Weights of a small GPT-style language model, trained from scratch on English Wikipedia.
Size: MLP 1024 GELU, vocabulary 2048, 9.47M parameters.
Architecture: LayerNorm before each block, rotary positions, untied embeddings.
Training: a variant of Muon for these matrices, 167M tokens, 10187 steps.
MLP neurons of a small language model. Each row is named by its layer, matrix (up: input weights) and neuron, and shows model dimensions 112-175. Each number is 128 + 32 x the weight over its row's rms, rounded and kept within 0 to 255.
After each neuron's rows, "fires on" lists the tokens most often at its 100 highest values on Wikipedia text that the model never trained on.

L2.up63 [ 97 110 103 165 128 109 176 121 165 126 163  97 139 169 117 125 129 100 140 159 194 117  85 122 125 149  99 186 119 115 125 128 171 136 100  83 171 113  97 131  67 171  95 143 166 157 129 101 134  91 137 194 108  81 132 114  94 129 138 190 118 207 109  85]
fires on: "2", "are", " –", "6", "amil", "ony"

L2.up160 [106 141 123 169 117 154 165 168 103  99 163  66  96 171 115 145 107 159 114 128 121 187 188 129 129 122 154 120 132 140  85 165 118 141 146 128 137 139 139 145  84 101 184 109  98 121 178 119  92 125  98  76 182 190  86 113  70 109 166 141  77  99 132 169]
fires on: "),", "\"", "’", "\",", " it", " event"

L2.up114 [ 51 129 158 119 143 113 163 113 109  80 138 168 121 160  98 158 110 136 107 221  84 100 166 123  77 182 127 112 174  97  86 160 168  98 109  76 123 115 129 155 100  91 109 120 127 109 191  93 161 119 137 158 105 168 107  97 187 128 116 141 135 140 124 201]
fires on: "andid", " deb", " against", "leg", " led", " est"

L2.up7 [120 107 117 159 107 151  39 136  88 187  88 177 117  72 136 147 146 142 173 171 154  81  87 151 181  65  94 201 145 118 137 152 110 125 180 143 145 167 125 131 103  91 108 127 108 190 151 147 152 157 126 177 151 166  92 132  75  74 118  70 113  89 125  87]
fires on: "ist", "on", " j", "em", "aw"

L2.up706 [136 238  97  98 109  74 152 106 131 156  88 139 101 163 165  83 142 150 166 106  73  92 188  67 161 152 132 116 199 128 100 160 117  67 134 118 146 114 142 134 119 145 142 129  81 117 165  94 141 148 142 202 120 142  88 160 138 117  76 123 138 117 127  93]
fires on: " it", " det", " This", " November", " took", " October"

L2.up844 [157  73 129 120 170  88  71 105 150 145 184 145 116 113 140 120 157 124 130 162 132 102  92 113 118 114 169 130 139 144 106 119 197  63 135 145 148  88  93 139 155 118  77 125 172  98 143 131  97 141 146  86 147  82 158 162 127 150 127 152 100 119 201 129]
fires on: ":", " one", "ed", "en", " ", "ing"

L2.up847 [124 138 136 138  65  93 102 122 117 124  96 111  82 137 119 138  78 193 131 123  60 141 154 139  84 127 190  91  85 138 162 138 103 121 124 129 154 142 141 151 174 124 108 102 124 154 162 116 134 173 149 147 161 157 101  95 167 150 164 111  78 113 122 138]
fires on: " do", "..", " •", " dif", " arr", " result"

L2.up904 [108 140 137 137 165  64 122 138  89  78 178 165 162 125 102 146 161 126  73 143  78  94 142 148  20 183 126 101 147 142 110 135 170 140  65 149 160 137 156 174 115 156  94  94 131 102 144 127 107  96 126 117 124 120 143 113 185 109 109 133 135 148 204 101]
fires on: ",", ";", ");", ")"

L2.up934 [105  85 133 154 149  77 136  88 118 145 111 163  85 170 104  93 180  84 131 107 176 108  88 147 126 182  90 168 168 105 101 154 103 114  74 156 115 103 131 169 186 100 109 156 109  91 148  72 116 113 114 144 168 116 105 145 125 162 144 109 129 125 140  55]
fires on: ".", ".\n\n", "==", ","

L2.up578 [170 112 142 190  79 190 123 135 156 102  49 146 137 151 116 111 167 146 109 172 145 123 155 121 122 154 116 137 172 112  93 123 165 104  45 156  72 134 146  87 165  87 123 128 137  90 142  75 152 154 126 133 116 104 132 137 121  93  77 104  81  97 140  59]
fires on: ".\n\n", "\n", ".", ")\n", "\n\n"

L2.up964 [144 164  84 125 126 122 111 152 121  96  94 201 159 101 135 184 139 113  67 135  91 119 143 137 117 143 120 113 143 141 118 140 146  91 136 148 142 116 132 117 121  77  96  61  87 124 157 121 109 151 150 134 155 144 198  83 100 137 103 117 116  89 188  61]
fires on: ";", ",", ":"

L2.up124 [114 105 118 121 152  93 115 158  93 170 116 176 103 137 125 142 146 116 111 114 100 138 168 133  77 113 142 156  58 196 102 145 142  86  47 126 145 148 178 137 181  99  82 125  81 161 141 135 141 140 136 131 152 127 158 174  69 205 171 159 182 176 115 144]
fires on: " com", " result", " died", " million", " differ", " var"

L2.up806 [121 136 162 140 101 161 141 153 152 112 103 101 105  89  79  69 185  76  57 141 114 132 180  91 121 101  98 145 146 194 154 152 163 157 133 116 146 109  68 172 124 110  89 129  65 178 168 124 163  83 130 127 177 114 114 134 149  92 143 122 193 128 149 143]
fires on: " land", " Nor", " water", " Roy"

L2.up880 [137 132  94  94 119 123 134  97 114 140 132 127  97  93 214 105  87  64 134  73 126 115 169 123  33 164  98 105 138 120 128 128 116 139 166 179  84 115 140 142 124  96 140 187 108 130 103  80 106  99  81  94 139 165 165 192 106 110  94 111 162  98  42 105]
fires on: " is", "ro", "i", " att", " has", " was"

L2.up101 [168 143 189  70  96 106  99 147 132 169  96 156 118 137 117 100 170 155 176 135  80  69 135 148 141 104 131 115 132  70 150 120 110 104 174 138 140 160  43 105 137 117  76 173 109 151 179 135 123 139 118 163 135  46  84 106 133 133 162 119 155 112 131 151]
fires on: " th", " wh", "Th", " Th"

L2.up291 [104 129 188 166 145 152 124 167 168 107 146 151 155 174 150  97 114 135 148 134 114 130  49 148  65  76 150 164 144 121 132 106 119 106 119 142 109 124 178 123 161  98 114 113 135 139 108 137  83 101 131  59 167 132 109 132  92 138 126 132  70 169 103  40]
fires on: " /", " •", ":", "}", " km", " career"

L2.up469 [ 99  90  87 173 181  86  77 155 129 149 138 141 138  95 111 115 115 150  86  88 111 137 116 125 115  92 175 115  93 143 132 136 138 117 128 142 119 134 139 124 149  83 135 133 136 148 107 140  99 146 116 115 118 130 167 101 101  88 211 119 113 160 114 102]
fires on: " a", " bel", "w", "10", "'"

L2.up594 [ 93  95 136 152 184 112 174 127 162  88  92 217  88 115 150 108 110  79 127 130 182  99 157 180 114 125  97  68 142 173 151 121 128  92 120 128 104  68 152 119 180 130 182 137 111  68 141  94 120 128 122 105 134 186 111 132 136 128 188  50 149 174  73 127]
fires on: "ed", " in", " of", " at", " played"

L2.up71 [130 109 140 157 159 157 160 113 115 149  80 123 174 118 165 100 102 157 141 145 129 110 138 174 153  86 163 111  99 156 103  98 122 142 180 152  97 114 108 167 124  77 174  76 115 117 143 108 132 151 123  96 153 166 157 160 133  91 115 137 143  88 153 122]
fires on: " An", " $", " dec", " spec", "n", " ann"

L2.up80 [113 188  88 136  36 128 170 106 120 120 108 211  77 146 138 137 167 106 126 133 135 147  82 141 126 106 138 133  99 127  86 118 173 132 164 222 103  63 166  93  86  39  81 121  59 129 138 121 141 113 131 106 140 133 170 119 149 177 154 148  65 160  90 107]
fires on: "re", "u", "oc", "',", "over", "ver"

L2.up239 [135 156  54 174 134 123  52 111 120 136 106 187 136  89 122 110 148 167  90 176 188  65  93 112 113 148 142 113 115 115 116 115 165 124  67 159 171 161 101  81 157 136  89 111  55 155 119 116 155 136 181 139  97 194 116 123 141 149 181 130  96 145 147 129]
fires on: " and", " had", ";", " or", " is", "."

L2.up314 [162  88 140 200  54 146 132 181 143  65 115 168 130 146 121 169 111 192 132  93 163 111 158 118 123 192 111 153 146 123 107  91 160 139  63 140  56 112 176 121 161 127 136 132 183 102 164 123 147  87 103 140 136 157 148  87 169  77 110 117 128 121 181 106]
fires on: "\n", ".\n\n", ",", ")\n", "\n\n", "|"

L2.up150 [ 86 114 136 128 169 135 132 139 107 142 158 152 131 163 101 128 141 116  99  77 164 105  81 136 181 175 136 123  98 108 102 137 119 107 152 137 100  90 163 101 173 122 191 121  49 127 112 148  57 134 179 200 120 111 151 160  37  94 123 121  77 137 110 157]
fires on: "als", "ors", "ians", "ists", "ations", "ters"

L2.up950 [135 155 117 105  89  89  72 155 159 126  67 118 106 100 100 132 174 133 113  98 175 189 116 162 105 161 104 141  68 100 132  95 155 140 198 142 136 132 150 143 169 109 134  82 105  95  99 107 103 159 115 125 133 109 103 156 141 109 108 111 116 128 134 160]
fires on: "ition", "el", " age", "augh", " season", " family"

L2.up82 [ 88  89  87  73  83 135 126 159  96 153 124  82 108 164 105 216 157 144 151 123  54 148 173 135 143 131  82 108 136 153 103 137 155 110  97 175 140 154 125 178 146 160 164 106 113 132  93 131 115 146 181 103  94 184 121 157 214  73  97 104 132 140 173 185]
fires on: " was", ",", ".", ":", " on", "rit"

L2.up216 [180 134 114 186 153 107  71 142  98 149  75 160 135  74  68  94 154 115 127 108  98  99 160 148 143 103 173 130 159 207  89 157 152 119 146 138 191  87  70 124 128 157 125 100 108 118 174  89  97 142 185 138 126 149 109  83 121 107 144 130 127 137 159 151]
fires on: " br", " Dr", " str", " dr", "..", ")."

L2.up196 [139 117 148 146 110 173  78 112 150 157 116 107 117 108 118 142 114 124 110 102 138  93 108 130 106 102 165 128  58 184 175 146 171 149 192 130  90 130  70 138  50 158 137  77 190 137 180 119 116 134 140 132 146 103 114  93 114  67 104 121  95 111 128  76]
fires on: " Pl", " inc", " pl", "pl"

L2.up588 [163 133 156 177  83  56 154  74 147 142 119  84 153  95 146 156 131 114 108 110  85  86  96  86 115 133 146  50 123 141 170 108  85 152 149 113 135 118  97  84 102 139 156  63 123 172 195 138 107 158 143 119 157 133 148 127  94 110 139 128 183 126 120 117]
fires on: "ri", " Pl", " pl", " tri"

L2.up610 [149 138 142 146 192 167  60  83 184 150 134 168 118 137 124 154 116  62 120 142 134 133  73 146 151 132 110 125 104 109 126 107 188 101 155 104 157  89 117 125 105 122 143  67 118 182  92 156 113 126 147 173 120  90 138 128  51 157 173  94 106 150  48 117]
fires on: "s", "les", "es", "ies", "itions"

L2.up288 [ 80 153 132 133 147  97 160 106 170  86  98 159  95 142 134 104 103 125  93 161  99 107 139  72 126 127 168 188 129 123 166 120 131 102 116 144 125  87 129  64 128 124 148 138 132 149  81  99 138 131 144  69 149 127 140  85 116 123 118 147 138 212 133  80]
fires on: " /", " for", "ing", "ued", " career", "ed"

L2.up164 [ 96 170 177 113 120 145 123  95 136  81  81 105  71  78  94  77 118 164 196 145 121 107 125 114 119 171 110 172 114 151  74 154 128  79  65  99 167 148 150 129 155 124  83 149  74 123 108 111 155 138 134 146 100 110 104 128 177 170 136 153 171 162 196  89]
fires on: "ural", "end", "ternational", "min", "ced", " based"

L2.up110 [ 97 128 173 106 103 110  79  96 134 121 158 132 110  34 159  58 171  86 162 145 195  78 111  88 195  70 123 120 111 136 107 158  81 129 122 193 174 112 108 113  98 152  99 159  39 123 139  34 134 111 151 105 135 110 131 141  96 128 117 102 131 132 125 132]
fires on: ",", "ough", "0", "ile", "19", " This"

L2.up57 [148 144 121 187 117 146 111  93 127  83 135 193 137 142  91 138 144 114 127 142 129 130 139 105 155 103  74 104 124 125  96 126 110 109 149 130 196  78 142 146 150 143 166 188 166  95 182 101  93 115 154 167 156 128 153 108 138  69 187  99  82 136 155 116]
fires on: " lead", " br", " held", " str", " called", " kn"

L2.up177 [ 98 113 134 128 114 134 172 108 141 147 176 108 112 138 157 175 134 175 122  51 108 143  73 101 139  87  72 109  89  55 131 104 199 156 102  97 151 127 152 138 142 132  98 181 129 114 135 122 147 143 151 165 112 113 148 146 108 172 158 122  99 122 179  91]
fires on: " Sw", "ject", "iver", " station", " result", " list"

L2.up860 [180 140  98 118 104 151 138 167 108 161  83 169 118 114 168 121  95 126 113 140 152 146 174 160 146 142 108 150 107 110  95 143 137 107 176 165 123 161 147 126 108  96 204 170 109 132 136  97 125 133 147 103 120 150 152 132 151 102 123 107 138 106 150 109]
fires on: " ", ";", " until", ".", " –"

L2.up968 [151 111  71 134  99 115 119 151 144 131  66  61 130 141 122 188 124 128 144 101  58 129 164 121 149  93 180 156 145 131  77 136 117 135 102 140 164  88  93  80 104 128 120 185 183 144 130  52 111 130 137 190  98 123 104 142  80 100 138 102 104 162  60 161]
fires on: " |", " (", ";", ",", " was"

L2.up822 [ 97 172 129 137 139 156 156 136  82 137 125 143 143 120 126  78 153  48 135  95 144 175 187 174 101 146  95 171 131 154 125 161 108 177  77 148 185 122 118 172 113 115 131 136 153 122 111  47 157  91 137 110 124 179 129 119 121 101  78 140 164 185 155 123]
fires on: "ann", "iz", " Che", " result"

L2.up857 [ 99 169 116 178  77  97 101 162 131 117 109 127 148  97 118 147 109  96 115  51  75 115 126 136 127 123 196 175 150 114  96 108 144 164 102 178 121 101 134 103  78  96  83 149 117 138 134  98  96 120  75 159 141 142 172 126 178  56 144 153  63 128 142 154]
fires on: "\"", ")", "'"

L2.up896 [150  95 104 145 162 137 113 100 151 146 101 188 173 146 110 135  74 123  90 166 123  82  85 131 135 102  66 162 140  79  93 181 148  95 153 105 180 172 111 118 104 112 152 161  99 154 119 143 154 105  90 140 122  94 151 184 173 165 141 114 108 105 146 138]
fires on: " sc", " Sc", " deb", "areer"

L2.up35 [207 113  89 155 101 118 111 115 108  90 106 186 120  89  93  77 157 153 139 201 143 140 137  79 182 144 112 114 127 141 132 190 160 166 118 106 136  38 113  88 210  88 143 157 161 161 167 124  84 129  88 180 123 128  97 119 103 102 108  64 168 191 126  85]
fires on: " |", " k", " found", " called", "ul", " They"

L2.up254 [119 164 141  91 123  74 123 139 126  84  81 116 153 165 171 108 171 125 119  90 115  81 152  91 209 149 114 134 106 131 143 117 136 117 145 131 116 157 107 142 103 108 144 110  98 128 138 111 198  96 124 146  76 154 234 123  98 132  98 122 200 123 184 138]
fires on: " Mc", " dis", "-", " mon", " Mon"

L2.up554 [ 93 157 128 127 161 140 131  51 163 118 123 148  76 176  80  85 193 122 106 201 106 104 160 113 169 188  79 125 158 184 142 165 104  80 255  96 149 124 150 130  97 118 216 156 133 111 142 114  89 150  83 120 177 129  82 112 166 108 120 128 148  97 108 175]
fires on: "andid", " sk", "ajor", " est", "ed"

L2.up122 [ 64 129 114 134 136 163 100 136 132 117 163 136  42  46 157 110  97  78 112  57 139 134 181  79 124  86 138 140 155 158 140 129 134 119 146 108 138 155 118  89  98  63 131 139 192 155 140 150 120 114 128  51 178 177 124 133 141 142 149 108 171 136 156 122]
fires on: " as", " were", " was", " are", " became", ","

L2.up579 [168 166 108 173 115  40 137 136  54 166 151 166 118  96 113 124 137 143 157 109 120 100 139 119 140 131 139  81 100 141  42 119 130  62 141 138 157 125  99 154 107 161 166 122 111 173  83 146 141  81 120 117 140 112 126 133 134  70  98 107 147  72 163  98]
fires on: " $", "yl", " early", " not", "se", "le"

L2.up984 [128  88 155 145 136 191  87  95 109 129 117 159  90 132 126 141 142 207  48 174 100 147  50 157 139 108 131 126  74 151 146 119 166 165 168 137 151 133 123 161 114 134 135 112   9  85 149 127  83 139 108 186 162 110 117 122 129 148 120 128 124 144 135 126]
fires on: " fin", " win", " mark", "andid", "ins", " requ"

L2.up952 [126  78 100 118 122  89 134 178 180 183 103 233 158 123 202 119 137 120 187 168 154  99  91 131 140 222 112 136 191 137 156  39  76 136 105 182 112 187 122 133 129 158 133 116 134 154 180 132 153 133 178  99 164 176 124 131  84 101 128 117 141 151 130  83]
fires on: " ", "ed", "ten", " in", ":"

L2.up664 [107 162 148 134 127 159 147  67 221 121  62 132  94 114 112 156 140 195 177 151 128 125 139 109  87 170  95 131 124 179  91 161 123 142  84 136 118  95 120 118 156 102 161 154  90 145 179 175 114  94 192 116 111 146 141 127  97 110 197 137 172 111 143  97]
fires on: " La", " la", "ced", " Je", " del"

L2.up992 [118 146 129 164 141 142 107 127 135 113 150 188  97 120 126 140 178 102  98 122 147 152  94 141 181 124 100 119 122 181 123 179 184 164 136  90  78 159 111 132 100 110 119 101  96 142 112 140  99 128 126 155 118  86 181 154 108 161 158 108  89 107  96 180]
fires on: "ies", " rest", "vers", "ines", "es"

L2.up788 [145  94 110 228 110 131 172 180 131  92  34 144 126 227 120 161 138 130 108 142 101 145 125 158  80 157 154 123 141 178 105 116 151 140  89 155  92 151 181  77 148 137 100 145  61 156 101 121 138 143 139 182  47 135 150 116 147 117 145 108 153 121 116  48]
fires on: ".\n\n", " |\n\n"

L2.up727 [ 69 135 103  80 147 142 111 121 137  93 187 189 108 130 139 105 144 124 110 133 161 133 102 143  79 121 135 113  98 167 152 127 179 113 129 143 188 132  93 140 104 118 119 120 158 124  76 127  95 126 154 140 150  21 117 130 107 105  96  92 165 166 119 103]
fires on: "ific", " between", "iv", "ward", " age", "wards"

L2.up840 [127 105 110 189 179 168  88  77 143 204 144 176  88 110 187 101 145 122  86  86 152  97 106  98  98  58  52 108 125 125 125 111 150 123 119 172 104 162 131  87 191 142 137  98 140 156  79 113 137  81 162 150 137  97 117  94 112  98  93 153 136 107 159 116]
fires on: " War", "-c", "|---|---|---|---", " success"

L2.up256 [139 140  95  66  75 172 173  93 134 102 129 140 151 134 148 177 143 143 106 143 105 127 128 175 106 152 133 147 154  97 166  96 138 154 134  78 134 144 157 182  41 127 143 165 114  87  91 116 188 152  93 188 120 142 157 170 155 140 140 130  86 147 130 164]
fires on: " pre", " rele", " appro", " mod", " repl", " list"

L2.up400 [ 86  94 126 119 121 150 109 109 130 153 130  99 114 117 150  94 127  89 176 159 121 163  69  46 118 104  84 183 178 144 175 138 157 127 146  85 211 149  52  92 140  97 129  97 150 166 145  68 121 149 138 102 142 137 194 123  88  80 148 107 114 182 143  94]
fires on: " as", ":", ",", " number", " As"

L2.up109 [156 133 116 194 139 126 112 133 165 126  95 106  44 113 164 152 165  57  88 136 112 145 194 117 122 134 138 109 100 155 104 159 168 119 135 120 109  73 107 103 151  88 154 139 177 139 135 120  69 131 138 130 107  94 110 120 101  66 137  30  81 181 103 160]
fires on: " |"

L2.up405 [134 122 157 120  93 116  91 101 132 122  81 191  64 119 182 142  99  94 135 164 118 133 133 121  99 151 131 103  97 139  48 118 164  84 147 147 145 130 139  93 123 101 118  76  91 126 163 146  90 150 149 151 144 151 200  80  46 171 119 179  98 160  84  96]
fires on: "s", "ed", "er", "ne", "el", ":"

L2.up623 [111  68  94 113 112 162  97  96 133 172 164  95 173 141 110 113 136  95 199 137 116 116 124 114 142  83 122  93 177 135 144 143 114 192  69 134 148 121  91 195 116 152  92 146 132 126 103 117 118  84 170 100 138  95  84 133 147 123 172  96  32 134 118 111]
fires on: " of", ",", "ents", "hed", ".", "ts"

L2.up377 [119 162 106  89 151 162 178 139 134 119 104 143  71 103 158  91  93  90 176 140  95  88 181 163  82  85 141 111  85 116 180 135 146  78 175 152 171 153 113 106  78 114 175 112 155 136 164  76 147 118 110 139  89 127 136 128 108 103 119 137 144 138  95 143]
fires on: ".", " |", " gr", ":", ";"

L2.up542 [ 95 106 152 153 141  85 139 171  90 137 110 142  91 153 177 112 171 112 128  90 154 134 124 125 102 170  90 210 159 139 156 160 120 141  99 203  93 179 116 146 151 118  99 137 137  86 118 112 116  99 145 142  89 111 111 136 130 131 119 148 143 217 141 104]
fires on: "°", "′", "″"

L2.up420 [ 89 146 132  84 160 134 170 148 111 105  69 127  95 100  99 138 162 166 133 112 143 128 132  53 170  88 129  85 128 117 121 154 148 147 173 129 107 123 105 121  66 170  67  93  86 126 152 140 132 122 140 138  86 141 234 127 170 114 146 141 145 119 147 190]
fires on: "-", " dis", " million"

L2.up680 [155 115 123 135 125 139 127  88 128 204 121 149  89 138 133 130 157 143 195 118 182 123 106 124 122 138 126 112 145 149 122  81 161 145 131  72 126 108 158 134 128 144 107 136 104 128 128 113 163  95  91  82 137 174 115  22  58 184 140 121 147 117  88 107]
fires on: "ri", " first", " only", " Sec", " later"

L2.up893 [112  89 158  90 132 131  60 162 131 147 156 135 160  78 186 124 150 166 113  64 121 150  76 121 128  79  63 141 177 153 123  62 141  95 176 100 151 155  90 148 106 123 123 138 123  75 116 105 137  96 131 143 158 145 144 140 158 136 155 127  87 156 151  74]
fires on: " one", "ond", " fin", " career", ":", "ne"

L2.up697 [110 156 137  83 105 104 141 130 108  95  55 105  95 171 191 160 151 131 126  91 109 147 173  83  85 110  76 137 160  96 182 130 148 142 114 137 184 195 165 172 135 121 106 149 149 165  97 122 189  81 108 113 119 117 180 144 148 123 106 134 128 154 135  67]
fires on: "°", " was", " ent", " is", "age", "′"

L2.up867 [ 99  97 208  87 106 202 130  90 152 128 143 135  79  80 131 102 128 117 168 127 125 111 126 230  90 154 169 157  74 159 184 152 139 102 120 134 123 107 110 124 156 127 138 154 136 158 169  96 147  37 113 151 144 120 190 119 104 128 132 118 143 140  89  71]
fires on: ":", " to"

L2.up205 [110 136 164 104 172 203 112 109 132 128  91 168  90 104 168 121 158 164 143 174  69 130 118 144 164 181 140 163  73 135 115 120 132  99 111 124 168 108  90 175 134 106  79 115 115 135 128 148  94 177 163 139 143 133 104 122  68  73 124 132  66 131 133 118]
fires on: "ose", "iz", "===\n", " by", " ===\n", "ase"

L2.up69 [ 64 155 126 110 151 132 139 122  91 183 154 118 108 132 120 144 184 138 113 186 140 170  35 160 103 132 129 141  82 150 138 125 131  92  83 148 173  98 107 145  97  90 148 112 138  97  89 174 138 121 123 163  66 196 174 149 130  98 141 118 152 120 134  81]
fires on: " v", " book"

L2.up252 [113 132  76 150  84  72 122 145 143 192  69  85  93 157 163 167 117  87 170  79 110 101 145 103 135 163  40  99 106 169 108 178 129 157 108 113 142  73  93 173 174 176 113 114  98 160 134 169  93 153 113  72 126 137 185 121 140 146 123 157 136 127  79 114]
fires on: ",", " for", " of", ":", " win", " •"

L2.up532 [124  90 140  90 121  90 134 107 157 116  43 155 139 113 116 100 186 133 109 153 167 129 124 131 107 126 119 117 117 125 126 135  93 111 169 132 107 109  63  99 153  98  87 133 136 103 128  96 118  71 135 153 156 123  64 120 126 138 167 114 143 136 102  76]
fires on: " Col", " success", " opp", "ly", " col", " power"

L2.up354 [132 118 158 130 125 132 143 157 133 106 147 208  95 131 105 115 145 114  99 158 170 139 151  94 116 130  89  94 205 110 158  71  99 123 198 156 162  52 170  96 138 169 110 164 113 113  43  98 134 106 127 136 175 165 108  80 205 126 141  91 130 156 141 171]
fires on: " built", " of", "hed", " made", "ed", "ach"

L2.up954 [136 136 169 175 116  82  85 125 128 135  66 151  79 102 110 133 104 115  76 126  94 111 153 107 112  98 157 139 123 142 109 147 158 106 139 147 109 119  67 110  86  50 103 158 184 113 129  82  88 118 119 161 138  97 142 103  99 123  86 131 105 156 156  95]
fires on: ";", " –", " |", ";\n", " (", ","

L2.up493 [124 188  89 169  82 160 133 158 124 131 179 186 124  80 132 111 126 150  46 122 190 121 131 121 136  60 148 130 168 145 112  97 144 131  91 162 152  98 128 172 120 118 108  91  55 117 104 130 173 161 172 147 125  94 123 142 159 138  84 139 114 140 153 121]
fires on: " or", "-", ",", " time", " fin", "over"

L2.up731 [136  89 117 102 155 121 107 165  87 146  75 166 127  96 173 135 111 163 131 129  80  96 102 129 129 114  67 155  92 116 104 156 159 145 116 156 120 176 164  92 153 114 150  32  47 130 127 115 128 165 203 123 138 122 105 124 142 151  99 122 147  76 195  89]
fires on: "ing", "est", ";", " before", "le", " when"

L2.up764 [ 94 170 164 165 150 139 152  71 109 110 108 128 166 128  95 130 109 112 102 163  98 112 154 141  95 107  96 126 173  64 143 188 208 136 196 170 124 135 143 177 131 154 128  84 104 121 174 157  74 157 121 157 101  91 195 156 101 165 174 160  88  89 113 167]
fires on: " sc", " Sc", " Mich"

L2.up206 [ 75 108 150 135 114 134 150 150 192 148 160 147 101 109 140 120 142 115 148  87 129 128 167 141 100 107 132 174 174 106 154  84 147 135 128 120 114 189 156 135 159 151  92 131 109 112 164 108  94  99  83 162 111 100 149 162 116 121  81 139  52 169 165 102]
fires on: "ict", " mi", " League", "″", " name", " list"

L2.up776 [146 143  98 178 106 139 155 106 121 126 138 136  77 144 120 135 134 132 134 166 106 141 166 123  91 163 171 164  95 124 128  96  91 179 154 197 104 147  77 108  88  97 146 226 134 138 145 121  95 129 128  93 116 160 143  81  91  59 105  98  39 109 124 153]
fires on: ",", "),", "\",", "erg", " band", " group"

L2.up25 [125 129 151 149 142  98  69 131 153  79  97 148 112 118 126  79 131 135 131 133  98  90 115  92 126 108 100  90  83  95 114  90 130 128 105 120 101 152 131 170 184 104  78 140 136 213 197 101 113 156 124 157 162  93 123 126 189 148 183 146  96 109 161 107]
fires on: " th", " Th", "Th"

L2.up61 [195 125  73 160 119 182 122 143 122 141 132 129 144 117 130 151 102 107  90 181 124  74  46 101 136  73 129 134 117 153 149 155 109 145 130 169 143 200  77 105  78 167 109  75  57 168 121 123 146 107 113 151  86 101 121 126  43 138 182 105  40  78  94 103]
fires on: "ri", " of", " sy", " par", " rem", "ing"

L2.up46 [ 96 124  52 116  86  51 128 175 119 114  91 180 190 136 177 147 158 127 102 147 107  78 108 139 123 137  78 119 110 130 143 109 158 149  73 205 107 179 118 104 177 108  92 122 132 110  91  80 113 164 152 163 167 134 191 168 128 122 115  74 158  73 131 133]
fires on: "es", "ars", ":"

L2.up551 [141 124 117  78 167 212 191 143 112 159 116 113 125 199 122  89  41 155 110 106 118  82 118 103 167 146 146 124  92 128 138 112 150 113 164 168 158 138  94 128 200 119  99  90 103 117 156 151 101 108 133  93 193 119 126 160  91 123 124 132  94  81 129 191]
fires on: ".", "acing", "aced", "ived"

L2.up668 [141  88  82 132 120 116 109 144 115 179  74 164 106  76 168 179 207 163 146 156 154 124 204 167 120 182 150 136 136 158 115 125 137 129 104 175 166  94 112  98 151 153 128 138 148 181 136  68 155 177 145 150 105 182 135 130 107 116 141 136 125 112 146 149]
fires on: " (", ".\n\n", ";", "(", " ", " ["

L2.up455 [ 61 148 100 108 195 151 121 148 166 147 101 114 132 119 118 137 135 136 134 128 140 101 143 110 122 105 111 112 135 135 163 171 131 129 136 141 200 185  96 124 148 201 135 141 117 130 169 144  45 127  87 169 120 148 122 186 123 151 116 152 144  95  92 121]
fires on: " m"